{
  "hidden_size": 256,
  "positions": "learned+rope",
  "attn_scale": 0.0884,
  "init": "normal",
  "optimizer": "muon_variant",
  "learning_rate": 0.00181,
  "beta1": 0.95,
  "lr_head": 0.004,
  "doc_mask": true,
  "train_tokens": 410900000,
  "max_steps": 12540
}
MLP neurons of a small language model. Each row is named by its layer, matrix (up: input weights; down: output weights) and neuron, and shows model dimensions 48-143. Each number is 128 + 32 x the weight over its row's rms, rounded and kept within 0 to 255. Numbers have three digits each.
After each neuron's rows, "fires on" lists the tokens most often at its 100 highest values on Wikipedia text that the model never trained on.

L2.up169:179172174066109126155071113140114134178152148139143147103166122082135106137130124093068146133071146087089134144121171194152110164132141106127141090186092099147132126163143119210134164103132117133145137091157064155123063077179197133134170116101140100122150136129131110148082138088177141026
L2.down169:087102126136107087132221122101114146097105102166154069174080127130120093093158116133069138106122055165136121079107151111147113200071153160145134123155188132147084136103095134119165114116069097115081141150158120112134138086130124134075147163127111115134166159065124133121183154160110054127
fires on: "al", " /", ":", "ality", "E", " Area"

L2.up159:097155142207110113105138076180200111107135068117089080124167135103173193133094187131105118134127141071096120202135131076108084106074131123064151078128159141105129137106182147086120133096133143117119173121128139053119157108134107146100146126170164161162129110124088161129139135130156130150
L2.down159:124180091103169145160156094128119100117127132140163095182174130107146139157197152072137187113129158111123110052113132103127152098179057097112082133113098116180151127144187126047181120142118114099165111190068070204099147064141096099140081164109152154123112145109138091118178159093103134077
fires on: " of", " the", "\\", "y", "om", " Am"

L6.up791:175129149146143068123120105105113133149093191104082100139089117135130130107059048102146156176121127151140172058161110143107121094076135109089052069127128096074142132091149107127161072110122117052129137130145100120175152180140124209111117120128154088177082155131137199125120160109065184147
L6.down791:081118126105075161204106112107069111096116086170157153131085103125131128144188119131098159119189133097021084155094166139149110143165106077152152114149100124133150108089217125152111178147064218124118145112122088152143152148132172152131189109133136113131132139090124058121147140110158103094
fires on: " in", ",", "ing"

L6.up611:098111146158144097143130121127138077091140170155093166138119113120225135142100174137166133077096146079128133036155191088101145057115136128163105128117077148135164174129145073112111055129149128162137109078152132099129145099029123102148090163118125108157184127136088150125140154122153057074
L6.down611:112156144179084190085096124102126127146151137120160081075090139170154164131155106151168092111093104109162110144151098099135168140136140166155068153202133147158133134153140110149085087122133084110078140107159120092081122101172128123099108094118125103167167151131118107136154133112098126172
fires on: " m", "at", " M", "echan", "m"

L6.up393:160138091078096189160109137155089158131087147094126031074100186089102126134145089109096125095106084107109150154143159176138169108140138141078177187142197104113160177130150126143109200134117107101081115096164058153154115106167133150144157109124173159072154074146122085110056065113101134159
L6.down393:107147103118144153176082178078142073131143107084091070157185123110199159125104098116143144173130091176132124135121137078162141135152173051163121093177156170143145076177147137116156094093103092145104152065106089126093145132121115136134101094203119146100125050109167116118052125136129110083
fires on: " d", "d", " D", "D", " dep", " n"

L6.up21:103114082118166119138146159125187121122161117146101172118138094122127180155122158119129184139108171136122092046144103162154115082135095148163195113101189068124170059119136106124075126169181159065130128156122187154097109147209136123118130154137050120067149120128086157113110157103161142178
L6.down21:087153156146136128084114118068163096162120106150159115121143142179084142099179081052092172123141147126088164143156154152148111151155151121161057189127137137110099194091090101106154133102105094176155180195105168085094123172103145107142144101146123116136104158106113098143070087166136080143
fires on: " film", " The", "S", " O"

L2.up426:122153133151137102076187150122127147114107237136114191163108108103108099111135125085116193112066112128147169120138092133077149148060118129097074146095111112196137111114140060136146163131121130138115158102186143165095161105082155141106078165163170115154128109054157116107125181165107147105
L2.down426:160115145138149139175129128143158118139155040149103094167088122115175151181102142106140111116173132094164143114066119081124189121119142124194160146209148119124095156137097176134121115133142052155072121192137114139145174111147133101116116133108120103088151152151120101135051096031152074139
fires on: " |", "1", "4", " people"

L6.up864:135141162154168099127154176098154109080196086082132134181125163147191160110143103198119103129126097102144219070116156139109143133111083132048143109122087140171130126106138122151070154121097063133112106146190147156106070077084139117139145169106086132158156096098158118085095105134126110159
L6.down864:134171138093088123121138134137120177130177134111164092095105128138106156108173141190122118181143161124160155096132143109118126125181180066149105128137060075111125142102163086139142122222065109153173128115107091177127164106136143180157154113178131108147092119137106158175138036122119118068
fires on: " ", "p", " P", " p"

L2.up861:110211186119103167123145118084140055107175068109144137161153173159109155085169106106166155112160142120121176112070127066117147171142139131129087118131191111137130148178082087145134084095131108147108119120098170141138134165056105049127139152112140154165136146155151105132155160151136105165
L2.down861:115160153057111109154086158125105174084082141182148128173173085114131136083102106092123157131090128158150085107137197112090111137180104153097136134145125105157086093075156137160088155135131108143110139160103085144051119132127123164132182113098068124126141178108178157127102081130087141074
fires on: "-", "ing", "ad", "l", "f", "p"

L6.up760:151132062168127116142064193119075160122080121125155105127142085093137172170053141113162147160101045110102169105128139139111135085163123113194110132126185095143180127089126168154095137138083114113157104160165210105125075148072096102081066128100135125202171150166109178143133134149211170157
L6.down760:092117101143110153095100173128055139084110100101103118109091189086116150085185066161132135133103125092149183129170137134094116152077148111148123196188120139167108108104117103155101115086130130117128142101115119121091057114108061170128128152184143066131106147073121177129170141117094120153
fires on: " B", " b"

L2.up180:160148132091171149118101130149084184074170131129133134133120049124099120181134134041122088196066146106171150086140109130130109082146149123140142179130089155188110137091127122122106214088174087124097123131160125124139116148147163094154135152152097139091151103156114135173159129139119125114
L2.down180:067080133128103196093099129124068159135136082144109139102102143161138113088097125140187168080171133116144131141137140131137150115147117135125124190183204076155063099085118145172148117120135121100067144064150135163094124087129092170092114182157103148159150122133210206167106121134182132183
fires on: " –", " -", ":", "h", " ="

L2.up949:155157106120158182136149134114139171155139137132101147103187139134111128178118141101100068132088184104085113190062110125124148160140134170094093195120172150102134155090105178153145111136138176125146163076138126162065093172115188090076161120117120138144179111077089131109120113132090127118
L2.down949:133144137151087071100107091079117197115099152117075101173085168182134107095131112171152101096170107132069121128058076073148091135092123140109082160152094097197149098115179109111141120081049108162110161120125137138110140104151110121146112154138166114080097099143077111141128141173162106088
fires on: "al", "to", "j", "all", ":", " am"

L2.up282:131142183092138149098172146131189185129140107104101150035089122151116161093149074087128094147136167176186114089068143134128113146132132135149125144098124070143113091081130135109095131170121114120131090100135185148148075133145193081094088181108189106096173173164157105123184158114102105090
L2.down282:143135155115088152177148185174157120129119160124141134103107209117159060126123146138109125069103153136171142084091141195116146089129135115083160181109048117071113133156138118110136085131212192115154116159125111151195082121133097146143129142146105184123134130160073116129117151086144094068
fires on: "I", "t", "N", "n", " I", "C"

L2.up558:092137143115038167169118155079077180133083096063109107121183137177097113101094114161117138172145099163109107150080139125106143095160093089048221127124144124100122103138116146129114151158073095070138159089143116081187189093118073146097081178157157147105138115112163142107120117145142120128
L2.down558:082113097066131117125170120147059059131099107115096110135139127106072131097176124121130084133127081094102148104155088160202201174082155115149187102150151136116116121145142121141062075183139083113181123120080111190086084154129095121105098097166134089194155139114143139101164114167119132084
fires on: "l", "b", "D", "ald", "d", "ly"

L6.up637:096165154103157095131125168169213157127144151135151204165111170103160129185142130120085099086151113182114106062111136096112136123121157151117143143176149126051161163127142142098134050166109105157087111114097131145166151128116106089117105134112138130146161086104152105211116101138128128164
L6.down637:130156167133106134093153095121147090146134131158093102159077169142128118125142117172182076101119112147138132162126156181096036116157116112103077092133113164149125160120071195119126140174133118135153171114101114142175146117184140088112116148129150191203115146033180166103157142148143099143
fires on: " m", " M", "ic", " bas", " eff"

L2.up150:167075148145146166109115123160093084169122081153151166119158118173158153080094061148159164123091161088160094059093119132101132174117116095131162154077133100158118118142129113090093125133083209125102077098137112108130171128147161130152143148139132140118112071146199077112129128114123072085
L2.down150:107086145093057198126150100146182155142078124078124131134135110119103132121121071173129081154127163120127135128065142110091122113108162145091075169134126128078166113134119154099090104199138112136174096109116095181141072169109148147073158116108110078161145133191129098139168091105097189163
fires on: "t", "us", "el", "ient", "al", "g"

L6.up809:159119109083108151156087086159133147154142123117150098124113178166112114116132091069085165149073096151103082133105092096160097110148053196152145124102166092185109173157139147144201116090132110131148078113112114093098163150138054168106086194118140167155149165155115097142087167214052186086
L6.down809:122143075154116052080180112148139127121106137139150148165118154113132091143153124067142121084173093131137098176121121101144167104207156163108132068186089115104100179093120138096084182104121097159062101105121147110134199110152170113041162088148197117097134198092120089100168135128075071178
fires on: " as", " the", " and", " an", " ", "-"

L6.up145:142109105147117103174157075132129184051134167137127103154121089104147167135133119141088128107135173100113142110148116133147108126180117111138184176103089138101127171099130124120106170125087108073159117116132115160116158144126123133172101171112140149138148126068076099159157146123105074122
L6.down145:137121174162101142119132151085162120124121160068129114069152122179134149133165140151147110203091144096116129101127047145105095089098084098179163162079087076095121109099151093160107131080168155169123172113125160168147156141160124104143183179114167120141121099042114113189166134117087109114
fires on: " ", " New", "f", " F", "if"

L2.up967:138171100177089117209154138099118120115116105093162108158176095182110160119120133119160132166186131070168067181125118103105099118123115118154147118093142106105134118170104147159092125120124143107133122125062095166156109116109165153087118098119159096181112114158197116117148157092161124188
L2.down967:165141116123146130147163171106077098112114110160062152153151168139109177089043120122093156100129141139124128105115161176110110171125128111148111156124115172151134147195147108138183072117105095182082121113121149165104088112125107058111108120176131142112125147115092139136114115078123149161
fires on: "s", "in", "et", "ing", "it"

L6.up984:122174071140116102160120219114115109076109100102109176143140142179147136073123074146142152189099147098071127124191121130117214113154110136157143143136097103110124117122148114141125099167132064143155113167124123143120086108102095125168085156156207131139165108180117194193088132167102154155
L6.down984:085159083119148138087155146138119151064132091091093166096113095096141161117117115113205172136094125155076144170176141142141133117139127144148184104140074144148186053121124140158156123103114034128073132124108150144121138129113101138130086132154115095115089191154157107089137129176183144110
fires on: " B", " ", " R"

L2.up878:178159186171171106147119131155120107104168151091165157113095113177162165102104107120115132127107086080143130118141125105049149195156163128163121148141135157131068160111097147122158113166128080153146134156132143151085099096104169105129085145181122112120163120127152117160159117097177165152
L2.down878:141107196140097096144143076113154080118077121133113129140170174174129196156120165115134161154136150109135169111170146151102081124117099115089102098111120076111166082083154140146146135032140185171088125198082099151143087170115157112108189092187083130164186125148133125154091170152102177111
fires on: "g", " in", "ing", "ig", "gar"

L6.up317:166175153140153078103165117210107173103128119134127200115085180131135081164097092112109153125090141169097131131099114109157118128201073107120125142146106125158112135114106146124157143149099159160143125061177145124135099096110092125162164117096187092092132073116074182139153107119155105163
L6.down317:111067103067116165114111112115137144071171160168119135177059158093159083114096125121093138131109073099120185139150172215163110082132190160110103121153121164161092116160129167103187067133143170138198128080105140132136112113149134106144114120141141168165132101147108113185089157123136120088
fires on: " Ch", " had", " Sh", " sh", "ch"

L2.up109:144126105089135138113102081132176163065161183074162150142115146114173146155147120041130166150109125105133077164150117127125141080144137103098122117137100095147118146113157131140169208099099127140157111142133144130132146066141124133191110160161134076099089142080148157159129217084096085131
L2.down109:127155114164151143147093163171124132166179180048159176093115159139130071157167160192108158169123120158084125179137145123120122151128140119106089103099113114055115150083139083158117063144145095149069160178194138067102122087104098096152092119139132114130133159121186114112124145115144097099
fires on: "9", "ess", "a", "ra", ":"

L2.up652:074173126185118184151114142158086118134144096109107119172142136145123140201224089118093140120169106141167189128125075092164109118153140129125111114195124122138125121062136155128193134095109231176057148176109160104093063126118134108144098134110132143108088137059083134186131109075104152046
L2.down652:103132136131134135118159101167154133100148163134143112156127161175152145073077141154088117095138118106154099092125105123163136081125161091122107165088151111141107143122104079063118111139120117142075132099076123092187079120145094105106105176185083135153097105156151121156093073134143115091
fires on: "el", "em", " that", "old", "e", "al"

L2.up739:115074118175092154071092164144124118151089111183153093105153110172085175115169124122102097155177154112131229144095082125114112141174134140183182173118139113117148157171191135087170116119142168117128114108170098112155133121150110120129116137197144104194115092099124134127155123019123133058
L2.down739:087146129156152120136164069104089098131167141174128169177096150093099069135118168164147131132191086175134109138117127141081120111135128094139084121163114156146131070157139123102152089121101110170127119141078100157152125081117122176136100117096079138106091118149112092113105111146148163166
fires on: "em", " view", "erv", " discover", " rat", "e"

L6.up46:137038210202122111140131111132160126140132120100098111089184089111072136133173170133166138123172160089129109071148154150171186139122075126174119184115134106189162108117132163147142138167071163091123103129090126115134094099039096119114102117097132073122121123088140152142113128149159168105
L6.down46:046159079111067084158089120136115139126158072126130136139098178166171068130154068134157164142120130206114103129127073063149103126169168141116111121156130195079095068117135096119120106124132075110143150089160134144174130152140117139139145179150155090117130149116123129123064100138130127112
fires on: " S", " After", "After", " of", " to", "ained"

L2.up43:120177104126131153109134112097139133121100144162187143074100119128079097148120164141142120153089065111128129139150057153148127149071102107147137193172159176139155120117203113120160143162114140116148091147120130106132202113126139099149090143093103052122113120118138152089111108074184147145
L2.down43:099101062127188132155074133106094094085056100135131153143141086149171145062156139120188157188138123161100109119122145110127090134118147073067155150119149113128151142157122141124129137204184100078121160090097102071155145153108156176123144112145128100148161146156126116154168096125127154175
fires on: "o", "a", " do", "ene", "an", "ann"

L6.up908:213157128170137091081161074144133129115154162124165125137157089098165047123158131084135086155162138181127077064128126111056149075153168079088095104102188161218063123156148115129108105182133160116132086160102129136084095103135058138093190126139131066137160163119123077110145134120131140179
L6.down908:159099100168135113152120132150122157135116160113157087128138112152115138141020127103141134107103148136138141098075139143145112136148174200119139048072067112122116085107168139142118106141177081155103133102131062166094114068190135104046107158135116163158184110157152155101142157141116150050
fires on: " as", "D", " of", " and", " the", "ly"

L2.up231:143162073142109147148157169106176153066131152117179177106128110147111072090087103139105113172095149111149110118133140094120159114179108157167171129109128120134135184122127092113095144110159140120183109134161120148049117149156121088138070152151096047180084126127109086161118157096155125133
L2.down231:097112130088127153160135161142077115149137110145166145172120128110116120109140103195149102089141028162116120082131129141120176125110145160087203112108155097136158152161136090129128109158130108097154170094054180156105160140069157081073111098121114065082097114148120053087179152157185152124
fires on: "\n", "al", "a", "h", "j", "l"

L6.up948:110189148130089153216111109140082120129103044119096074159122117121147071116198156149122127110088139100087144145076172181130151095097105164065162124129144072185125102116113131097172121083123122116117108151132095141170144080183129084107132080128131139151091114160134130179087095179081180138
L6.down948:066087125163153147113099110112131149126071127133166125104175102120106124156143215085122130138071088119113159150149162122166155118128105163164067137132099167096137062151106096124097105144122161126158201148147070102191099131130207170170137079076169156148098145125174110114157144170126099117
fires on: " d", " L", "L", " D", "d", " H"

L6.up629:124155098139082137127164136147104146129102093101155097164089137146176122121071109138155128085092145137109102069176166091126142131113083131147134172103100059114133105071150175050147172169159100162145103166121105150132130192101132128108157071159118095112174118125131083123117076120098149110
L6.down629:116111092101099071043128174079170072171116137133100127132171071150135131147159134112143112148198096136049129134105102146115098103094166164165188113131133157060153096153079143123094104130148149153090128149171111154086099139124093123155102180137170156135157125103087120139115106172162136106
fires on: " as", " including", ",", "-", " was", " to"

L6.up358:080139123131125062100098150125130166142153153143094119159176098121112153156125130172209094112131159101119158121102140121130133089131128145169116096113146137156132076165111066127144126055100127130130150096136097054107133094185118119132157048024140115140088178150171160105139086142165162185
L6.down358:181164139133123097113133134124103086116096136066120098080202161094093094180079167149097160180122084075121105110158117105047135134153120161171122079085129148143136124069125109084104174180125105150123197184127109155135097110136156204140117187089125087143170127115127226086103145137086158109
fires on: "\n", ".", " so", " As"

L6.up134:162086191201133166045102105167191137121136139097168167106111038156135093145133117123133097211149155113147128118127140177150122108168108142117181116116130128165151154142094175132148194168199147146057075110140152147177071104142129198127105143146124149126171178114098136127124093128152130053
L6.down134:062121149118117136182175147121134124160118085156174140117111153132098129134099149137157047075089157144150145176070161139104141092129146174154109150153143175091132135141161144120155091092117079108153108073144178125103129111080106125195154123140116105170127099135127077158156130136173116123
fires on: " that", " I", " which", "I", ",", " it"

L6.up370:101204107100079051076119126133180127095167078157093088172106160112164135100085126178176119116076148159120125079096138127148052134141198078140129139130150118100174104095116102140155187120140194085162094106138152152155085153118112116126157110107133135092123136122115101138108118090134130170
L6.down370:116125151117126128127165110187128148077150143072103088088079194074167095129147144146148169079160064130177171124139104097112223132149175152146135156075123123156115135173150142108148162156118119055091157097111058160131102120040124138137090200100095130115113144123149146151154150160160070162
fires on: ",", " L"

L2.up565:159114104097085157103095147076167090149127125104084135085147143075133117165163110088091097144162102098163110131100070120118101091131130129145071154147198130103077170167114168148144114070185109086128151113086159129095113113108105107113162157110124121104096094168079140073111134088095104138
L2.down565:118144151137117164137126173097158162114080138111130147130161151131117209153113138116137068092110133114048108184157102114106128140130113211124047104143106081093083153100101147177112162139134144087118091138082133143190143134154166157097153136168134136087105147113135151103127182107072103127
fires on: "-", " over", "'", " under", ".", " in"

L2.up515:123120118116126070110053072129131149127142112123191069144071106115152168222152114121162145087158092138103159093147192167114115120128130112143147074068102131125136168139115114121119101118123155101118091156141056143121151183122150102114067059161092177161104100104100174092164158148095130143
L2.down515:020169143118215113127110137128132160094114154213067125180105121132162153132139124164149106146114125110162161071158148091098134101045132137169106179167147144071142128133191142080099159089139118073147094137106156130185117121107040139094096093098088159151066146150178108129105155137147187014
fires on: "in", "an", "ari", "le", "e"

L2.up281:085102162142094175143115153139103121131105143100209091121106120114088076073143162106152100073111117143106121103147141122104148135136086093189139141177128137121174147079100118136147141130118165140135084084079112158158104145119092112155137103141155156105188183142132157111099127172147161088
L2.down281:145083187162062111183135062176109142148161192118140098116118130148180145138141149125142088143117148124146139136123130144105171189117144169144096126100093119170086131140210161134138141104157115105132130136136191141114000148101055155134111124171151110133164148083102128142130164136109051188
fires on: " of", "L", "oph", "m", "ass", " L"

L2.up359:162194082095080116124183109177099078133165092108161185142103114118139098103156142135174128173093119146098106121162150080068126182121079093112142119141132084094112194120121119143101157140174123132164157125180094124127134099092158109143088071158160166123220126166066143145116153085147189122
L2.down359:100166143131123129122123155169150085144108092116117117160112166150151107104089137188099102121211075080108100156154132065094160172117129166163156119161103081109115063134092161162122140200145139125108136074107100200110165185127072114116113150097106146064118162087150129196127120151171174102
fires on: "l", "2", "3", "t", "+"

L6.up936:141104132200108115159168194088156144120142134126125180194146090157111160106105147148160147147110109148091179098193173120087161128163129045138106114074155146110134148130087158174114098065118109092148191174079140139157135066052178106099161162107117087177189132121181104152078143110080140084
L6.down936:145129124129131127147120151133091060125089151087107161126108126160141148145192099162163106100105157137152111155117185108101124148168184109173147099134139145128133121088130107090068141149115132222139067107166139094116114131083056116055115153150121123123096133101140197154169096137073141085
fires on: "s", "S", " his", "year"

L2.up771:163065101131136138139039142159046123122131100131158175136118136130089164156147095193125100112100123071082110126096115176198146135172103139146170061087099116140077117077073134102155171137100145125166213131150161119090148088124112120157165157094153120176094148113139141106152158112188130168
L2.down771:082102159092121188141073156133059098137156115168129134075096105125135144121149136136159117116035136120103183131075148119136162140106166157099073129122135093137071145093135129085142172141124129134207171141124177216111154137141127116184181167160112200106114087181092086119141129145209120093
fires on: " par", " Ch", "ar", " Par", "ent", "ch"

L6.up631:074095136129150183126139101180161139091061152143168074156150121181130085125150103149129104124111118106150087142177130078123177132088131102068144083132131078108152103141127108190152140128109107133098123116126086156128127079180077128128122153169200151090139123171166196149096100125135086162
L6.down631:107120135190148153135087142064096126123112097091163150092108109173095149171114203065155117130069156158137116149103094106127117138122136095103123118114121153179098069107105110122119119184214117123146090086155075109126119119109098113184155124067179137107156110126089108093132033144179156105
fires on: "D", " D", " d", " equ", "d", "\n"

L6.up50:209091144113078129137138134123141165138212126110088118200118146132110072138151072142154066146136114088108066078112137146153112139195100111130141159112134126152094184134136162169119124142170139108041173130105111148142119141155120171107109128106130098077197148141173120164079116108088106126
L6.down50:178136167157108148164089181156112119124118122135089160157131149166129170080166163073168109084124145143140096185083141085074116163102081121119151139146039131130147037069160127148088138102129144130109142138092177181085064110158085154144123165142109107172075150135118134156110142105143080159
fires on: " L", " W", " Z", "L"

L6.up13:115143084083114187150144127150046152150171106123105102093184168127127122102126089105124098142157150125093117084112150072123162097144072073159133124141200101134201175120124089135127107218149128126081111160111161172103084115115079085158111110078109127112138101158136172134158158058095138137
L6.down13:142120143123135136122121144146159156103154165107158142181120113091167134108119152093133104125170140145101131132031157137181095106113101143186102119153128074130101118097134113050121127119056024148116076118087129183143090106135125099080110118111131159132084134098169116125149080114099086082
fires on: "al", " al", " Al", "el", " Sil", " Wal"

L6.up801:108074108080107118099152163160134075037118116069103140138171189100158127092098167139091145139136132123087126212151136151151158120076127081146156129137166125158090118142093159135143121137086204114127170038141139139106089173104130105088155145121141103127132148151130157125127086146112168120
L6.down801:188124187132147127168167086125197129152114201159146133168138102080075137139145117153074140164070117166105138095135125122139138139137123130149112121153092069096076127105127120161126137160145117142157087176130145096149066113122106109140116165115097078112113106109110078131089131088071137141
fires on: " at", " in", " under", "re", " to"

L2.up706:135155107118095171121154092145133175137143084134159118109097153190103140146148085142114143180037211098149129115116136127122072169122169077142161128122141149129131152125085108102078188118163165087162090101148132119145118127169067190093172163112129147149134106133111127107129158140049104124
L2.down706:090067105142110107166131112146149068134101064167128109182102111091145105100107204085136154105099138144119138106111072115079189124064092143141084125064142141155142168158152150124154130205146135110140186115148117112135081118079167150089104106157084142139080162121105119135067101095165152089
fires on: " the", ",", "'"

L6.up1018:067203127106071106179099082113105161074075112112178163165132122128110093176058123134081071155105132072120115151136160169098138144158162119135134121164178129173090121128117121117088143104147152154163100190121149089083126141143140171074110148161139148177127126120111149117139164183117063083
L6.down1018:140090090117101136100098122206134149052120111148136144190135125141131106117143083127173170159161155103192161124134131114138139134060097121158103148154182105215124074057123123157122110150122092132067070143110111176142148157103203078092149131110111107151141148077093134075161127163106164154
fires on: " p", " P", " S", " R"

L2.up115:124130152097105081074122123141101111105160117149131149106072155129124048127094107153177148152119124149092137166141176078124131173131123123151167108116163109131122164104073155105161163113095109117108099113064098148106105157162121102170097068156142083178101136134157159185144121132133179096
L2.down115:146111159080116073153211109091056148107042153163174123084123130129125170199171101116081133200127140124129131118122114178148149112132162120130172104120133146135143112131167124127099133166069143134140167184127114144165139127137102146122160129120110150124157106098137113138119120135132110098
fires on: " in", "al", "h", "ass"

L2.up547:145149067168204132114119128168083120154117111093156107162116136057080116088135104122084088137167122147152157137163172157126142116077152097156139142131124111155133109091086138099121104076117071112130135124118148178078100090171196076112137125169162091169155138124104135138185098092182141025
L2.down547:123143126164145116177148133131191183170181133107162094199170103077153136091140131108156067112131103133112098111088131117137145127185093128098120139087129161152117167159150114105193187162055137151113125080107100132096179153066132112095111211121147160108108138175132115098059120162156097147
fires on: "ar", "em", "al", "a", "as"

L6.up576:136099110140157116163170083100056131122166101123139163141156101088111080107134103169189127096109100111115141148141187167162140157140141113156171155162136098152119111178108153092112169119176107113125114168070157138130152128064077092127122199088045112146162117139113126175130134138176109068
L6.down576:148103078087113071139118113152100095181103130146077165074198150139096097144077186088145139077138177132173082088149087185095114156146228123137203118193178176119092127089102111125088142149156112125138095138114112147116092180143126108167170105089156083135145143069113052127139099161144110104
fires on: " to", "After", " After", "9", " first", " before"

L6.up748:100103124062144120111098108112135128133089065109095179148080195109095041118117120087124139136101148103087154149112162185130170149073152122129116126070140104169145135044067163124181106128170117137132096085136111126080117161125086135150092090154108126140164124138121122138178129182081093158
L6.down748:081196150079123123154121090118143162143142089157148084167124119177115123108146151192150129101109131092140073095079109149162157107118149098160174124118137104109136158146068128106154143141138112121178146161119143148116171134103104090148175112150158121112114137084136117110163170116136079079
fires on: ",", " May", "y", " By", " and"

L6.up203:135172141062177107184095106043087119135134134094144123112113123127115179112167150166138144088082108156143148129141158173163100143161090122145167114126113084106100171167131107136098145122111152142061074136208178085196143143120126132083080174176171101163101099099176122141150139085171119092
L6.down203:115119206146162170139121104127158141151132096113184081087120115122127139112154082101174078079093119168061109127101137142185133127188103107124115153158165138117101136156129129100125127098117117140111170154141149098123143161116152086166160151153183099132100093129129105142109153089168130140
fires on: " opp", "n", " sup", " comp", "ild", "ar"

L6.up388:104121136065119097146135145072132075181126146096100208117152161140148169084134105170141142166146140155112082160144138143113102077139176104094099113150138138127155120116177107111148171133109146155149160156184146078060109107186098169163107159100089127166161113139147142165088161139101141217
L6.down388:194120149100140126137093167164138143112168161154114096180104099113133158204128149149142162135183119077058116095185140173124144107146156201146077138100179160124167144132123159134125096124115079117063128102118157136112079097117116132124146199130142087118158137160156147101127104091107094217
fires on: ".", "\n", " known", " gen", " other", "el"

L6.up240:114170107127102091139137109149127118169120139148109157114115084110129074160091177138061154079111123142102082140129168116120134201167147130088144093134164142116130125067127151123112069123139165155162159194083144137174072144181129148082067089054142112150163152091155108130129109173096099091
L6.down240:182091185119105164126139133103066190097151154121164178146093163115144095164082143196101056079108158156167124144096093120086155147092120147103085162124124148118146178126167142129130143127144117141063160093120155150092064106115135120148101107143107113144142141092094142129110149175142120097
fires on: " m", "-"

L6.up656:155134074134097131059092143170199148109126126166127128119146135156159095130202091167109102112079097171188150134136157093126077116152143103099124147089177151145153178116104158135102065149186168118091134087142120144156150110123150076079127097075140097127141184096140122066150121122102180129
L6.down656:145133160117156130157138141149168130146144060140126109089130127111174146125174088161120131155066111089161123126108136142139060076122185159109137085110067158149120143177089070115107130093131093128156132098164173156129098122123138092097097139109098139153117151126123044119124128190125169169
fires on: " |", ":", "N", " of", " km"

L6.up904:150124110187108112052113113163115153150125115139102116174148174136178083129129082167170167147112051155121111154139208185147104125089131131138141114084178133111159105173130169137052164052147087067174115104152125153125128110048150111130172117174121158161112149099161079144105131141118168117
L6.down904:158154103159061125154138139121187093091103191097164122111112129152155093156122152103153106128148118126131172061137094126120144094136102157115167097130148133210095142119224078136129094187097202179130140114130112106124092110116154151128080092104126129092172127178211141124174131146112116117
fires on: "s", " her", "A", " their", "n", " his"

L6.up118:128110163115172126119099086094112140157166138119134183083130105113095120148203183115098126073063049120084142150152096072126144097108141174066117106133194067082132156140143178132133114093071120157168113119117090098134140153061158133118109108116151185144184108122145132049133138088234142112
L6.down118:123210152123140139101077116178124139106104136110144107164082154123164136137147174116134097140091126119134152117115136160159102206200158121153170112114164149181135132110152120163125131125114120121086154088120162109107126100107139145123131112135157104074095132151151101153081181063104033150
fires on: " F", " in", " to", "ale", " f"

L6.up29:167124128118127169175116150122039078151112139111128132103181152083163068176107150166127103160165128127150088119148087149142156113120091146110114135162153157161136139099156091140180144142109152130108147100115092109138154104147067116069143076130086106057098107186094184155147171107115129105
L6.down29:105127111115176120125164133143111158147098189100106103162167131081184117082049097129078111150143068121130098129070159144123120163134085114114078068126142129104082123104104132139103116135155119118095143095110153082132100142152101137168144085124096106141158101084099113104142102090118133151
fires on: " am", " sol", " Is", " al", "hy", " Mal"